MLP neurons of a small language model. Each row is named by its layer, matrix (up: input weights) and neuron, and shows model dimensions 416-607. Each number is 500 + 40 x the weight over its row's rms, rounded and kept within 0 to 999. Numbers have three digits each.
After each neuron's rows, "fires on" lists the tokens most often at its 100 highest values on Wikipedia text that the model never trained on. A number after a token or word is its count.

L4.up3508:487482535452519470512528430435504504458542475529579564476528503458461496457470491492469500527491517527464537466530491466523510493506477531441508498403460436510474513498507530448506451504491506551527430504449521504537497526561508508443546479505512462527549496493521498626456500476482478532510542519439529452529548429493513484461470509561420573492469434511463492453529529513468494576536457559554510456435519591474493564585457627463465448477518418525513518493523517566522611593516530476442503403580420468447463456520533516592441577531514433518537513481546466415539480585520550429
fires on: "of " 32, "in " 26, "by " 6, "or " 4

L4.up1071:526516547566504493502598544590449519461528586483499498431519499504547455520471528476489442502472573529556444501472440574494502475439448575487445494461457546446528478466496464412506490523495519466515491511479468461496477535497528606484464522524575478479569549506410498469519558494508516522532436517520527498487469472499514568524492555485523519436504563548576458449487528429488478513473521454556517422519486507482490503534510606506520498470511593485484498542502506504511494555511582556521448472538470461552462535515475494506427546507489483511455466519432505491438493482557431558
fires on: "'" 36, "- " 6, "as " 5, "’" 4, "lay " 4, "on " 4

L4.up1551:445546555466486499514531427423465513455397523550454524491529566557456493464507502536439513509437448444620479521472505493524526532486495485518486511467506550486504504526502508525570475542460507500526558476615546554486463525508472484506522483507461501573489511429577499491482640540489433526497539547586530475588559406539501452430514518510510541537500499514513485539471484452478553487480510500553481506498471465581515481487504508502405493494515550502484521541475500491475487500513513478549520546505544518481483540505462567429505477540469509520494549626480520531510496440493488481
fires on: "of " 18, "2" 12, "^{" 11, "and " 7, "1 " 4, "→ " 4

L4.up3114:492467511447588495484532476586524484568510466509526575482518483501501464525452485490493455465532511551485443497531528483496536458490468517550453447517475457532511442522410515561542466535493562507408450514543524528584547510488462512525533426451495475441470470527515598544454486480508472483631551500528514471411540527526579587508455433536499510558457487503411466414514446464495510523492557534498480553414580470479469554581510472461522474549607495499538472456473515462554511461487474465456472517480474489453471482486560586467520489403472536476518504448507399524521454467522491517
fires on: "was " 14, "is " 13, "s " 9, "\" " 7, "," 6, ":" 4

L4.up1998:505535406414480484561490505560538475502436455433493471526484519557559482400446491420465515477467564511508452409423488511492555434479527579486532502522496480511492506545490511479487501456523427451496499432465459527499442547422453539507417498489510421442433524507534520453421473548486488531510448473405552476506510502548493446459521517488433494454513438464521542514518453572502488560526466546460494514563546494490488447464504467523578495491536536453526508494441492502507492462524496543536484557458425526519481507473538510550525509468475425494521493467536543461505512442523509590
fires on: "as " 43, "and " 12, "made " 9, ", " 5, "a " 4

L4.up195:528518485486517540578440419503476518524432414500542464501525521495511470568508432510455432561528509493469474516513431559507458590498489487442471480502531521529499520490506478441477547480478462509483482518526480513450529469515519572470479507473537461532533518452477483440531587491546481565460502450565483561462474546513446449509439485490567444506532594572510517501489540546503556588607478492404521499531522501459497498553486502506470465457479557565522489549495491493518546572505530478500484514509493542506524494466535535514475472456507463541492541539554535451445581488465527405
fires on: "| " 30, "195" 7, "-" 6, "ova" 4, "Czech " 4, ", " 4

L4.up155:498427472489478550506578468446512485496515447501501490560603429506515510487484479462480490536517548494496534516547557475475517551481533474496487528522483511499569508446422513489488529482458464458531465457494514509430508485546593485558458533491544493519541486480511551501548530516475558513512442534535498528496471467518495563471560451436555532561520516535564547432524493487510549485524456461466484567487462529462532485518544555521434522500472488532508509525498473486538506444493534457531491478525490550539459523566540472569532469492519483523495570498541529558503512562446537571
fires on: "The " 31, "'" 16, "La " 8, ". " 5, "as " 4

L4.up733:465506484526478466503563446529525530518471495505469556475529504533463449507500479457505437498503455554494535486496450560555475562487536506561569452579548533536525497516475545444536490531492498552495519460520504493522497573539465527528517520483521516462534522514528483459550536497467438504529521456500464444490515478560545415489528445484551422512536483553531528541423526445597519506484473543523501516464535485467389513477469430468501524547489586587441411519505508499523483482488461502521558456477474532501478479519467562481446437469461485535488472509522499548515487512491482502
fires on: ", " 48, "and " 10, "| " 10, "), " 5, "=" 5, "(" 4

L4.up3403:469472556521521506522497562507436569479551523447483534483452535425452456517512461547497417475403509439560468483484548477463446506464490518527461485521459557532499443503479457456482446518481518451569465493433522479434410381445547452563510500537474529505470497434544534508486507595518547450533408483526525486509488497459496473496525413527508564508537536464547448524541404530500504504518539568468584508572461483511559453484542545551570465555434563557509504490466482499407480521551459526458496551508489500431501498503451483460463460497547540517526508504534567471453570482511539518
fires on: "to " 22, "of " 21, "field" 5, "– " 5, "the " 4, "F" 4

L4.up2997:580453475519545504506457560534482523466519501508519492461510475503534558481479517495553488466522513521533513520490516517474454483468510477484441501465480511580487497587454545495527462543555459451501431535428438513499547471472519496519490503453532608455533504490460526422438420510502445476596477502548468500515507452542595546507526537461513514498556511427511522463460501554499501523506496467487424549491480492443382425509553514563468564522544514452496489543451429488542506526454469503448529491476448472509476508506490433486632512485516474475511547524506537425480469518438524496
fires on: "-" 23, "of " 10, "'" 6, "ends " 4, "s " 4, "s" 4

L4.up503:530457531473512493489549455562461517493487467474533523479498491461465488492539498432511540522459432480604489437506485461499514532502534499535511527494465527514474522546522518533505421515545514501525492486536501421512489579499504468565499444498500556553525550439523484477475546497489376438467478524435472513509536515601528557545559498573493505538452548476476507538510461527526487509516533513514505525485446513448459481576469467563531502541520509466560534533509471489510486511512509439519500470461510499607502435509488568481509438568472459482446483525523558489512502523429540550
fires on: "and " 15, "0 " 13, "1 " 10, "-" 8, "2 " 6, "also " 6

L4.up3673:444521515572500500515571477466479578480514553434477512492541501441586478429509513516552549499475494551489551521444509516448545499514521439491496497401494507571428471545510497526460530449544530521486479481415505556446504500501493492431523503432526546529459492514455495513573488542541480463516484509525548529499457511489565457504506432453554444456463542517494452512531500565517539521476484512514462460497516511493470456517559486503488563555501464512561566516528442498527571445515391481557516419498436522539476521503541457521522507521498518490541534487461490518587383473527440483
fires on: "of " 12, "A " 12, "'" 10, "and " 10, "was " 6, "| " 6

L4.up3140:485493488482541454528540431440518527547540512547561483503458441522587517424555558514507574523476473542510481453496439452478539475393590561479556448480523472502527461479477500490536494542382516485435518503463516482574443510463467509523544529474460498545437469515529519415488494588529522436472498455487566497505521461465481520465530528466407496488497542577516536441454467432511507594528510527546523504530516491457501558466446516448528506542479437464490550477533490501485522518480508554496528513527468533530539464484468513517466557525517482473520547502526477472487512489488529493
fires on: ", " 54, "to " 13, "which " 7, "that " 4, "in " 4

L4.up3476:559484488533470491533477534533463554485484501446509494486483545517511493502476488486542517450489502431498519499485549475540502501515520504466406396479462485493522483575494523519537566496424509505527499567428481487474500451452466534551566500519499488501491445521432503532486526542518481534532543546496482464466452523527581522572484443522532513554553488554445448466528486452517495410542482464454517551453506490526506565428489529531504523500434492495450472504563474497540560519592508463524581504466562504531466527478446453482439432490503565534545578458567509504513418432479541554
fires on: ", " 85, "and " 7

L4.up2762:547550531533447447487447414511442497498484474543433515497466485520549456433453539564509421523389578511484509489536463531537518459500463516493503543452462478457488535481496522451503436489527540510575493549515472504453496486519528511477524491490499525498469495515492497442498524537524464524494442524532514478425489443451481530484490517476525572411517495525558465485500509506510490501520524548546573570455488477451546535512448502542473436506513489456559437455538448540539560475474517469463425510541504538532474480575469520536500471430569490540515448554473436451538530449520495410
fires on: "by " 38, "of " 9, "s " 6

L4.up3025:474474523514485472485545455505443443466513454547513527470499474512410523494577529501487466458457529540479503466492410457512556521477483457548538528411553484530539528568574451488498522462571505435519468503464423506522557544552481429486433522537481475521493433456460425493514566496481517518523513438475543457569487536579524531546487486481542507477413572510572520471444463559510505525505510543470485486465498582501532486445493414518500486455456537506469541476522577474447480487521452547479574522544486482572427429496409475483566485506490470463519441527516536528458460545491579525
fires on: "| " 72, "; " 5, "and " 5

L4.up3262:482435508493451561488537443497504509464469574480513470459533522535523432519403441441532518524468455505478478461508495501534463458491437495456380466511447454464506511479517459473527440473499528404530512507427480437493491444571560461496502535549502540563502553516474533501507476532502542488454473529470470515531480506517558454568464512497502518466467469545455465502435579539460496568498442489541511557505478491525481558469556550502577494546380517486481519489482441495497598558515430502480535475514533470535486483509515478473464514516490460513552554499562542563440514604497444438
fires on: "1" 41, "; " 41, ", " 7

L4.up532:439511504473535555476553431502597494502540539438533564493501524480541499523500522456399497526490492495517456516480534434516464493456537444499428545413502534548488530473418555510462516506492467519485536465498501488552513448471502482463488478523485433460500485567486485431531517546464517500519504529448537454517515534451475480497513503559518478430453493524585472449497491474494512503535462494520566498501456502513474495428522497452515520443537524519518447503461477539532554498510486520478483505494434499657529456482486409523488514513527509527511480379473530551540555594443440505
fires on: "| " 40, "i" 12, "-" 10, "s" 6

L4.up1744:614545550449479478534503527527529527496476533526477514492535407512464493552495526516537536438394546508523533455528497488440461455507474484458469518483574435531500468509481436523512542481546425496533432520521483543486517535489480594528535575445513502497430538524552466495491472562557460511588499487490476517456524514499522516478553442465558514512536524452499517503482385451553495542531550598494533429468557460531524509494490556509500480517390494472546572488446519478387482500472447499469473486512441526448458542561519534484491543561508483530468499518499502480411576463474540563
fires on: "two " 13, "," 12, "of " 10, "-" 9, "three " 6, "with " 5

L4.up215:495512531422588499500610519556521494479489428504504515478487523571448570458457504508534527508524522514513496545528502445452517502523540542591477596488519545499457486490485517526544427502430506474551518498534439439543486492445434492533653520555581491472472458561504475552481507554509461542519531508447547574509587507537477499463480559575510490550495485503477491454602542486494499504468491550576526440424436409527500460517527512414560526503563443502487430475470555474549457490471494553494564470562488481490540535506537478453499471539524553491487536513564518446512467469449552434
fires on: "at " 19, "of " 16, "that " 13, "in " 9, "for " 7

L4.up1874:503475531568530443490466535511516578449459533514452463496539475468477495507487552453403472577502515530471477523475504520481542505440531503496498440509530563566523542492468500509430523469486583556512554535554542512506491506497521459511490478495483558522475525484452404465513592523505416509535459491520479521496495519546531530470530453458453464500514514536559493494526472484485483456473489538444467440526573464489504458524486528480511526460412515465494530493551439511514424486586500488508438465450485515518564526527425525548497465490574476445480429450473426481476399550497497579
fires on: "0 " 29, "and " 11, "0" 10, "| " 5

L4.up3389:547476576492505512483494506528560563539463508519453511487444559472469506521542612504502530442495474486475510482536574508500621563523574488491462594532521499514501445500505512400513471507504476493527484480528562486476473486453508482490545448516550543511413520509551431512495516458501488550550508496528489515517550433473487467506562517512432427501569458470562511466508484492536513586516518479484465426478478498429497449498484472532536548517467498493536504499532470527497475499459482493474525528531562555496468461517519504510521445533451505503500550479455582492480551492430519425
fires on: "after " 19, "in " 18, "-" 12, "of " 9, "–" 9, "to " 4

L4.up2119:525477476410563484521499544521536519526504505490491516521477452489515493521530450513521580507512423531432538508552461499424475536485479499512587511471555437502428541516505499567539489505508444524474499488504514534533511496535515571538548464454609477414515497548519514481481511417513443483496516528438530416500496464474467531492484514515500497559520450512503490497492494493520454450400516482539487439449471474535483455495497438499542491489460479484392484490597552473482536446456514467495445446599516469522526446582493500580501464475500452493456520550545569532494535493526506513
fires on: "de " 19, "(" 9, "| " 8, "." 8, "-" 7, "iter" 7

L4.up2396:482518494526541460516534510478487505544582448489449487540444539503496523518501464455392469484543551502420505500464474533501451470547541550419470536454476537497517477544515411503586527515498457523500534493442512510432547469517528525450477496534568513507563536428400474539483501475495496517463530521496500424490533512456435559577503510464510471478487537497544482526517503499486515464510490451481496444520484480556464415529499549492557517432560530592478541454485502476574439465585552507569481479520505477450431554504504497487442516493453531427536467488523539440375537500466503543
fires on: "'" 42, "al" 5, "que" 5, "ri" 5, "as " 5

L4.up3646:484530566389520510550498537524521482554468507578463552538533500477485461492473484530466468467505482538533543474466492493499573566477492446460439503379548547534530500524536484507507445499531448495484432504485495548561552562494407437533517465500466455433516500511473473443485446505525524488570486460507450451548537461498476495539528500552518508498501547498547486434509479519464471467497538482457436502505574459484551524439514592418521487557584534433475499479536483531493526456581458563491469585511459544538510479464514518466507484498513425534514479437544496498558483528489494540
fires on: "| " 85

L4.up1599:508490509485477562508488467499474587486524535483504502525572469389489439453555514576554517505484561514470500469504493597484448483523521472542457547519514522511506445503488461460496463549475433505513405529549526556429522480488504555489466510490511506550487640441526433486494491508447470493457491460484531480492524509537503510405485534525439517454474493499455521523524560478487561520526480490527584523563480560473556525541466514465580449477490536513451481491502524495472575481504532462529421525553507503491507482512521456527521465487566506514513493472488469446459548476447534520
fires on: "| " 68, "0 " 6, "- " 5, "or " 4, "as " 4

L4.up3115:530536438519485429525501486487484508467433546512475557533480491496523491542454440467490526463556454488506530441510453470458497472479535438508493463460530506489443522534556492495492475470466541500524491540532499564543533489534435443489463447562436514472583463559489499523489477531535446491474473536516502547549477521466533420533498517471480516529586467423534535466459469491428486436486498578467477480552505430456450467485519527469498512531436537527448509548553514457462542456489462460572507465607525514526491468508550462471604504532513519447592621446442466507452528528489399472
fires on: "with " 25, "and " 12, "s " 7, "a " 6, "ions " 5, "| " 5

L4.up1337:515543507483535497474466490476527505539546517484483412471456513501552509452516513442601508479443552445468534463557515513507553484556562488519527493390549527524511470493506535596491475493506512510453552455456492404520493489492523466538466538471416489499496512548476507494462392427407497477526509483428476457455453462546452504529507466473544547411572496510520478503548492506475526548513527506484526479578501502461508521503517500472433482523463542459478513565434556488607548527475457507464506532485465467406540522415488521518537459473541485454486513530467492455495492566548388409
fires on: "r" 18, "as " 13, "s " 13, "is " 4, "10" 4, "ts " 4

L4.up2266:530606545462449570475517495478488495477515588496528526465468441517478481548469508456554428485436450484491553398551517518457430516536432535561518538554440472540510553520441611538542534563524542501473515439496568568479510510493534510463460550527477537457431556528400535507436550470525494544553454462519449482515489460475470573529476527422418463481466445508503498485466513562484490553489522556468506502494482581471492503464545537496544527578514512519471506557495486490477543478506492454510535466518524516458518460561459550461481573522535464505521517446451532469489475535461489541
fires on: "| " 67, "65 " 5, "was " 4

L4.up3531:464543490508451448459513462458529456507494512464528517509491566431525509522508519488599479479479511558553429453454501504538527530488470473511495440482523519482401508502446503530527482511471463537462490425473525526513491539426535519531510504509507522448467511534491490560555434474502516472521459529480515517503494501553554436555488509465451457491490494537484523459489534462458517550468454447532523496477458540482505464521528552599440554542526464515525515505486484501560469500396500555571512498477505439540446518588513499462484583585543466461479540435532495463508540569477525469
fires on: "-" 32, "–" 10, "t" 9, "| " 7, "(" 5, "ept" 4

L4.up2802:480504484483524499475483413483508512542504499514467477437562529487519461574528545573571460519518458443550480499521464476502452505494557485410476455420415506537495492483513459539473456573457497487515477433536495434451525487556488484514513478398467480455529521497423406502458490502510494471525438461498514441493472432485554506536459475460499477596498558475501431500535446508452486505473453500474561485499529450479487602495496534454497465536478449460435546552502494537540426525484504490533494497547502476672517528484458419505542507530571433472568509505534516496516585465472561531
fires on: "'" 44, "(" 17, "| " 12, "-" 5

L4.up3001:550549472461516482481493478533507498578521515464417528421460531515528554534506470536515498470439487458546472448477484459500498465534498526513489423488591429480470440456466542485540462445503571525559559457452541545515536533480554470581495583514523525474490492601481513414525507551515438457482493495515458511455473567472514458490551518530580511438422519565504466453476524521504419449516524512516544522509561493438519537469523490477503469581511429451469459471486521521524526446497449529452472529484515613489505548536465471474466540532514470514553529566451535507491471487379570446
fires on: "| " 29, "of " 15, "1 " 13, "a " 10, "0 " 5

L4.up3283:494559570559489506474503503477473438483509542524510599384488478480584525514497558499524492360499525450540476446443542421515474486533441497491490451511488533515427427447523435459498475506493475483470450484493491505493508531484492550554431632501582492473508500455454506506521413520443479474537471489493449530476499446547569445591543535490528523529485490526494472545505557511507530485485484575502527543515516490508469510464494481548473556517518475511499522520415433550480540505439492510525512515472509515446557479513497616468488479498497503430524526554561540501423566512457556542
fires on: "of " 52, "the " 15

L4.up2823:493484529487434512592567548528500480567487493535435529518515516482542545532497493538475539483513486453533482523560481485511468498500496548442486545520516496487509473453498511555536526521507560464608542507516544552485574471465503452464466533558508483492543481582580489529524474465547541568471542510582549584540575459473516452443415520440549469455395510532493457487512492528503509603521498480466620464501460487474450476508469516496411477524520503460510510565513521458495461498492542506547485494506480488524525410493446546432535480483572515455540512497519479508510483482457516519
fires on: "–" 38, "-" 12, ":" 6, "α" 6

L4.up3756:535472558543517507469487491526529464519468457442446505562483459512567494507486491473542584531500479458513485531473517517500513489502473555490545534564538515477541514475470497560453482437454476449533439424492553535466480512521521581481523564535537450505410498503572491541576469497439523486474524587502513544498468416516477473549446485447473460545494481480450526501528515446480470449498530465538482464478474511473466532504538465547545529475487526457597564528465542503530499492477478472499503539571486493547538524470501567452543482547527500459509533520487496504495487497543534578
fires on: "'" 16, "-" 13, "4" 10, "–" 5, "kn" 4, "Play" 4

L4.up2917:519540539480444510518459499485493525535434473486468509533477480482535582533469490520521556598538435476522576568504502517426463466458518504563502520547450524485461518461509521571475467495499472521453564443478484535531520497539493537455509468533501487481520525494476463507537453499441508568498569476511478497505570510502517561548495501563481566509501421563606499534516556471489507498531563506497522501595478506458519515462515556539520529536463504524460575534468518458498454539468543491464468521509489501493545509584523536501454490433485525563482461483520457433498533490445500449
fires on: "was " 50, "were " 5

L4.up3041:494550497447524485429496435530510557505470427479490477569614514509464478554529506423536478475426500479467529462534541461571494497566465528506492593559559484549537409477507412483528512508544517448489477488453493526446452523493506575519512448486541477510485494454517567514488490488495560535495489465476540522492488510546497508430480475505461486465496548485471474524513542427582492499501565619533518541420509549528543492613462503510535546469524470493507524553450547506513526570499473460587499546440533482493470507487516531494508475548491572486468546509506534474520512505479463491
fires on: ", " 85, "), " 8

L4.up775:537477510511587541503470507459571406521500488530486461440512443460502499527517513500495434446495440490517507443471467457471535506499499560527520514452465465490484496503577525492499456599581480465526563462528420513594462482526531509523507507528496441497482491543468426437509523521518494448564498455492516475515488513488446541536409491488549429431436477571552549492500495494505536481579545498572474464438528527553477500451479402547499483498480467463506525461507523522501542470397521527516473513453486469554476431471497507458517494511474504485499437487543509474463447498470517451
fires on: "| " 87, "; " 8

L4.up1759:545491566508538479512524500518476484549500521495465486544565496609500520486454533531582456569472485444447500554461593489536517463543514545426530603498559529554425519526470530436534496506487433533563401485528467492483481538473540482474461514486478492455511414492543496544511493528500492478501491484531504561455570451495511515533439540496460520479530515499514522519578505539508461501511462543456591512457491498495467517549510533523518496564451515543489521470491426458545517553438501521453496538557446496501464485481529509434532483490438528418550540528578514471477598480528519492
fires on: ". " 19, "–" 18, "of " 10, "after " 10, "." 8, "a " 6

L4.up2809:519583569496517482448557508478558448495465522542528500522570452543620424447487520440524488487543463513491443491518523466513502495524548544544527425513505540558552466503499529502435454440499467527497447520502474535585404540527492476525451522504473460504581510517539484485457537624477402477472503405466584583537571565557441526513492460428456528422524487504442555555469500482499495480472483509602497473491503490565471494532516424464485508530458592453505468471509431468535524515444494428474458486442498430458573494530512479469446475498573468495500491468473536460476498553534575489
fires on: ", " 19, "and " 18, "/ " 13, "in " 6, "f" 5, "km" 4

L4.up277:481497576517541466436431546445532518570451422496490503462536462535553448519475553501476476495586559484544480449465563488571415532557537533483491494576466464503520493456515486469471579493504513514502514489576559505513514512578581513530512484439538518574524474516506489500459512465494472476519492491533514527459385500507517512494437434467565577510493539598499473488522562511558505412463427492583526530455456501551439515552503472508443473523475521461538521500490508485464504503448473576582495526540476424492446582497500560481448436511490479494461554531545555538450483526467445499
fires on: ", " 32, ": " 9, "', " 5, "of " 5, "its " 5, "; " 5

L4.up433:464519510408554601507548507501454475432555589491526541576496478534563518573471408514537479444432483504566441484515492469537487536522538542466491437529521431479492534559464536468511512461456493557522479516474447483486515466493530509460502491472502462526555476499454536514519554476506480532504434420442529573452406468514428472437526552441621472503442529544465544498463502511573497491408466500416479529446524489515468525506543472466532552541519586487486538462467557424516560476470545494568540473543573502512451566474427610516532542523445524552486478518489495500561446483439474497
fires on: "to " 27, "0 " 14, "–" 9, "County" 7, "0" 4, "February " 4

L4.up1493:511519427493499560492519531476452474473497510537477505498471461557517506483512464554452473473460425475421513497563482444463498513454518529547460472488469546477596501439491488472486460469454474524530540490523443425469552526515499496508518489461595609430491510413511507538528478469472423491473561477469475402547472458503486520450531510448485553509492508508528500472474511424630565503524537520560560439447417439432498473472455447500474514517493592562540512471494510412576465426505486470453541445481577555478466471514502500533560492500510522552478484454501447519540484529522535452
fires on: "'" 29, "d" 12, "r" 7, "a" 5

L4.up3301:447525497468561503529497513493481586522518519576469427515510494499493541514422448523512492482531483564500523399508485579545469515540539479531507512447496479596547592514494515536473492522531533533448432564507505465454483595484412515545507500454468418462507516606528547507459478549477564450539505520509512491557479567470406477503401513503548516482538519575502438533458470498540532414489460465466418474534476572547465498447507511465450505543528549481488487505488536527431491574491516474487465464507468538484505475562503511528525515447523468430533457523457490490474525487486485511
fires on: "was " 18, "as " 12, "been " 10, "s " 6, "0" 6, "m " 4

L4.up3137:535553516494558486504476552511502516557488536485414481490624527476469466505497451517505560468454466504479481517484433501587464477501492452530509531454481428559490511573453519442585436417466478526536449570469471541493577440492535522524473481489519550461463522449456441494521466576519491506484518499573385509522480506504495515558520547506540528525493499466527511500485491564536461508526434454495491519529495487498494494507540567492493477505490517478503503533518520511544508439465492479522502565470461473512546478491484508495459537519486516499494567472465448541467547486441511521
fires on: "—; " 23, "z" 10, ": " 8, "): " 7, "de" 4, "| " 4

L4.up3823:516507456576460528515495491537480583567551589486480410467520461507487603477471454478538486512593468503487587443514530472529488506481567482485547515507496503484534578562516549535564467468500508530523454473490476612491461477500496460565495501501544488422502504500513475504547472421490460496560538463407532467456488498490504479534507478508458488537530536506435488514491529546475490428482615486462469461529573573596567516471567536532507550541540481416461454512538479454457488556446544437555502490464575528497434484508472463495477510489479507536525481484543476431503551540486377423
fires on: "were " 18, "was " 14, "had " 12, "(" 5, "| " 5, "es " 4

L4.up1651:508469558505543507501480493507478481521522459519574529547554496556515491548591510532473471493430486527474444468442503506517470494480523538502473482488521550513490513473480472418477479495478568413509575454506500510500492448483471495531530486526629460521524458502484553471503590518499461516549610514497500506507510471500520456479520491450494534543546550482532481409470471447511492480532532526613484465550512496445523535517468530439479424429459537513478502524509545435540456494520481436555515507539541509477506511458481484523453542520516587514517503569532563545548495519501520519
fires on: ", " 57, "e" 7

L4.up1398:531505389540478517517478466551430539527516527531456480489511532508557499460452480507474461560486534560499538449528502592533558463537535530496487476465509468448494536542420461514512427509473533528526526526471573487457443532498464477540489536453604528484544540398506489447499501525510471521407508568512549520496540428480489470539456426471524525537463556519492440497497518431542534533515478513531534535475453478504478518515520505458456476534587474489514563513534446457424471471532487497500469539501479499524420518538471558515495535492478493475554480525530553510520507542555461520
fires on: "and " 33, "its " 7, "while " 7, "of " 5, "199" 5

L4.up404:445486451465449443423457440472485550517526469532505513485525516529520562527498526516499465527452461518487522520496473569585518499459541480556428470463511477461519501460410529508446505503518416513507507528520507479439497520490530507495488450524530459492568478471461482446405471521496581493495476495490452506467559446565518466506593537486509482522518485507584512420440520541498531560437548497485542546504453527479519497444547543466495453422553477546517548473512541517515506513496520476539424492500487502500572508489512525582559464485494526516491489528479479489486539508406539528
fires on: "'" 27, "a" 10, "a " 8, "el" 7, "’" 6, "z" 6

L4.up3189:551499435495492522501548559493485539468541561451525463563506528506484478507535560450542498529512491430528480489473531503514466445553548459529528500536574499463458504530468483538593568592479484532461478493464572523530467443505384451468564441504523557430488530525435577472473526513490550536503463506514475478486458571470513476528555462428545464479476556469485436483511527486464510447506452514551554485538499552494420518498486512543538517461441507550494537459480533465522539539458484533566526509463426502551474467511444513492549498454522490557505520451455470486547510521441411488
fires on: "| " 33, "." 23, "of " 4, "\n" 4

L4.up2311:479524544447506515470450441547494446546480440521540517512461460535528482568521544542482464525518513577470362509507446465549457460470551547576480565448513492592480517516484563431516547575449476514478488519540498502486520444456485493468513497501525467588568377503517499576451510490461539481481479493463485561489542511444525522465479517497576527565443472540537475540515466466441540508525482471522533462575502520509470499527464587529527532469474565568499544504542502442487506567471503486516547460442507553585476518465524463530447569497485494585479526496485452596502453502538478535
fires on: "," 20, "| " 19, ", " 16, "as " 9, "–" 5, "and " 4

L4.up1004:581529524515418524482515465472444519535585531423453492581496451554506453492465538464509497535478459506535470482524549539488482438481492495446459533500514525502495570595497504462588475526490527566524462552488522511450429495513450555474490477446526529452515456525500540407558455489554500510503416465539457577534448482503440440481470539523586501516553487540449483547499484519580437443525485535481570555533521499584473526480490538542496555521528459530546557533457534555514491430452488504561450502462473412560454533521495522447504491483475492463540477485553532541559528508471447526
fires on: "and " 50, ", " 6, "0" 5, "195" 5, "–" 4, "a " 4

L4.up1871:485579501529553536521521566501505451547492517486408481545508473412518552534501502464479497484507507528489490495480460511460467457478543483518432507488476425463513524496410508417435552505536434515486526492527506510543526484495539481467546468475497530520454511478465482477523545451499457485499567387528375525539443444581484498496488499439511486573436527544575580512473477462529485546583473459537539442522487579454529513553479507531510382479518443484402535492478597535517552556505523529483557473471541524419551488495517527495570518492517500484480535529496509487473609551496520470
fires on: "de " 19, "s " 12, "in " 8, "'" 7, "for " 6, "r" 6

L4.up2742:504496488529528457504515477596516463499474536525472529501499482452532534470497536483518389471585501452534520470530490468540495518510548502459475501537537528448512421534488460467464518472515537393474500466483450407560518444407517555541481479467499468492483453492527535451477466524555506451508507556546471551520470439523496488461524470508489555475464530517486511500545525483470583407495480402509466420485551451457543553501421537532496552466488499441483535498508546458492552515576501455506497497495433504460436536497533419511472540439544504477478524488528537489468490494518535594
fires on: ", " 33, "with " 18, ". " 7, "while " 4

L4.up3191:468561481483457548525503480468604457514450458421512490482509501481515540506513575503476450531440582512438521480464446502556614481498506532548488551488579441459518499496523575544493439448469489591466460513459565489486534479471502508521491546508577446492483485480492404576547542475528417548544611567495518488473511500511454500534493453478474528472515499546522501544482514561532491531473482522435532441488493538477561520505551523470517502447508516463527443463476490541569534462470504459487467450437457463530495528499505469502488568519473549441450498419485460519566516564485404493
fires on: "| " 55, "(" 4

L4.up197:456543489544528475499484485520522519463457518497496557553520539512495434535601426526542516542500461514513499527497544407482473561523506485527497582515514486433475455447438466489503510527463491476446558474498488591458496524537536508493467510494574473512437598485377554546544474486468488570429529483485510514507536499565534527466418417531461514516512561567507536461520463491501431449513576557457506430494450550551507492583470565496473550543459493536494474463540495470529421495445517519558502488531488504509516550475596508576457497499434519526502474509526470543535513573465496508
fires on: ", " 59

L4.up1609:548419532464528505469580415480465539494441403483472488536523506513478503527532458535457563463511558521475525423460552494512527443504538525477475569500503507486565479440427511421471446499524493485480528478527515418493443601566474493500464510567529492554541516491459445549458517471541485556573454445480557474472536457562516487473521472541438465496503463413472509519460566534562565494512495472564410533585540478524560517560493514576480476479505522517517455461492566518470505555462510596589457538541560471495509488444501552419495487602458456460461542518511519536511498532467537422
fires on: "and " 29, "–" 10, "st " 6, "-" 5, "during " 5, "of " 4

L4.up3387:528448456575428493526507511501491542493460464437497474510510471541484532548479464476436517446541489558450515529568527515481500433463453490458430441540537475459493437483525530470442544591503456464522519486463547520456513558615552520516557534538501468534540453457457478484491537560473505531426500456528479458524535431462523445501462458530513434539443509489458558503456554454511476541507477500509553557475468478477497446544443535502524459482463517507534606502489513466498462528481529511512494434512534470532458525555494548492526453547489500570531474438473453523580560487496553496
fires on: "a" 16, "t" 11, "e" 8, "b" 8, "a " 7, ". " 7

L4.up3319:484502487463433539522506492472440483468408531485469498477448457406522500546499429558425552459478492522590486494461551469503438494524504484502485559535487479490523446537500515488520567557516486508450427487532529524458414492477515508472452499506540485489494559505519482458510531430506577491486496559522558488438407498452507505512539519525468488480483522493520449567557476531453533538467491478490511460531436461464482486536508504526535478487516477512464492460498563525504529484521462536488485506509434480497495519500451485559493397567534470542479398466505462504483476445483524493
fires on: "| " 31, "of " 21, "or " 7, ": " 6